Weights of a small GPT-style language model, trained from scratch on English Wikipedia.
Size: 15 layers, width 256, 2 heads of 128, MLP 1024 tanh GELU, 12.4M parameters.
Architecture: biases, tied embeddings.
Training: a variant of Muon for these matrices, 316M tokens.
MLP neurons of a small language model. Each row is named by its layer, matrix (up: input weights) and neuron, and shows model dimensions 0-191. Each number is 500 + 50 x the weight over its row's rms, rounded and kept within 0 to 999. Numbers have three digits each.
Before each neuron's rows, "fires in" lists the words (lower case) most often at its 100 highest values on Wikipedia text that the model never trained on.

fires in: "also", "only", "still", "husband", "just", "not"
L4.up487:523441489598457524531561485552587524470478463478523506537544538540482498516483498458523583517609573483421533524470608478593538464498531551560480498600532531535490504539385481503522464492524590605471511562436563508453534541495553394428431571468470544515485489518458542417561471456540431490521488502449508453533507577389509512504516488497511563516490522595451485420473503525478648568432573421457532444473534454482475458528499568404487632510563611481496493485504531501482638515605536549433509528493461453487512427442444471447408501456512456507412466564427495548383473399466561493

fires in: "of", "they", "ground", "alongside"
L3.up970:591445508485454497510461548551605562554461488482550488530521475410545541449475530517523491406523510452501496525491511406491530518435542474466594454415470398516430532433526551504428410469484539536466484537497530511496459525412531445526499547423492492511481413562560541468539505520431519496380489503531445511521524471415536475535502591510600542479554441518542513541478563530470530404596508540490476475562528488466512428426506367406539608530453565469519472486564521461475472426447533508469418441484576514561480536516529518453435616478637517521501502515463475546427518505499466459

fires in: "s", "his", "a"
L10.up442:576418462570524517481528544528571553480466510525555512523438570589558402482539452382480497615500594506579511460494525484468469564532478553398432499468466459576456544545561497611406554498531575535481583442549520505448510394478436556499432452476504503443528515480619558446567455476438474378466489481545487444509468467466545495459549504541513517513515501458536499518496405481532502438466439516460540511537487532448498434480520605539385675499529440485419430468516511454485462557492480558472465460405508494497504547486543450525444456594566510487519601514438584504488463501542455545

fires in: "to", "would", "not", "will"
L8.up702:527506548526570438467485434450473461486461571513519606505551507490576409487510492440514530462447517426385435431458423418522465477370569428580440518583494521411467562511590488509463534556509561491506551538416448549512527442503469485478480498406493547454505633412495437464445515551496429505519528481528555475470465545516500494447503462431478521555547570518417463579552453600488607495451538512491537603451619489455464476519477519473529513456517510513567575471473446483550406533491476524478495504465484327455580428451453534565482496555544497533422487493493627539504423527570517485

fires in: "he", "it", "she", "united", "california", "athletic"
L4.up287:423524496494468483553513473487494499496553600541450494467474523429493448573486511464485480525575440460549467453487460489543463465497422513452532544483515516588405436465530482480418488489525487474521526447479555481468443553562556385432499547524563453474422543613511590409561541532586499494469463436496447558610487433578454563487502579515513472577457518503469449459573459431414439533479524489614524519524484625505523453522531492473414515500518467523536340523550523528507489515453488490499514529469505560497547541521493480424513407502451512455500486458538481452558537497503542466

fires in: "released", "located", "an", "based", "available", "worked"
L12.up577:558511442526477517357559563518463479504513590513515542527518536582524541486508547442461538564563466472527435585552473541516470433449501519502527498404618510506521388562498509550431448547561453423446416516552508437469508429518545421437523476440571569481469533483443508537510490498469515534458545467461543485516548482441402553514442527550504424409470478491493491513535491476506563381394534434447475507473529554516568535579486496559550523547428496483475501490469480595541540529512514537453523557453431482522378453493515466569479483465504446537496548440491480582490455563656503529

fires in: "of", "under", "below"
L3.up698:487558534448513452490494367477466447496523421468556576493457503491448573531524547501554528514547482497425503565502507450468537574564524480488599485495493432496520450462472450436455488543470503470456520565420462488460558480611521598438591555500629455471514580485438452440498491506500469533424522493452535557415487547469531488488496573518455418512441463587631497546536474541558551531541578482524498405473459539503524598539513534557533466475446477420495552372533453426546451519516584542545445519489546512482446456487518467459524453546560498507448519468449490451556430520491400565

fires in: "of", "subsequently", "spent", "receptions"
L3.up188:515362479489511604450531523536558481548503421548518571591464552565497442488517533521453515460587457448539491467570532403540551536418464552432431450504507525479481476471468518428516499596468514570620524463469516470442495558485482417533491413526477517500516496431484546468455500538537531552515514564503581562493566523485539504492481528410449463478512517543530433473589621489505507533478578540479439423498492512396403491530514522464570443468473505484475459536461495558493448314491487567465485533533530489508466587439528487538482567474637549513460418452452489543582550506549545478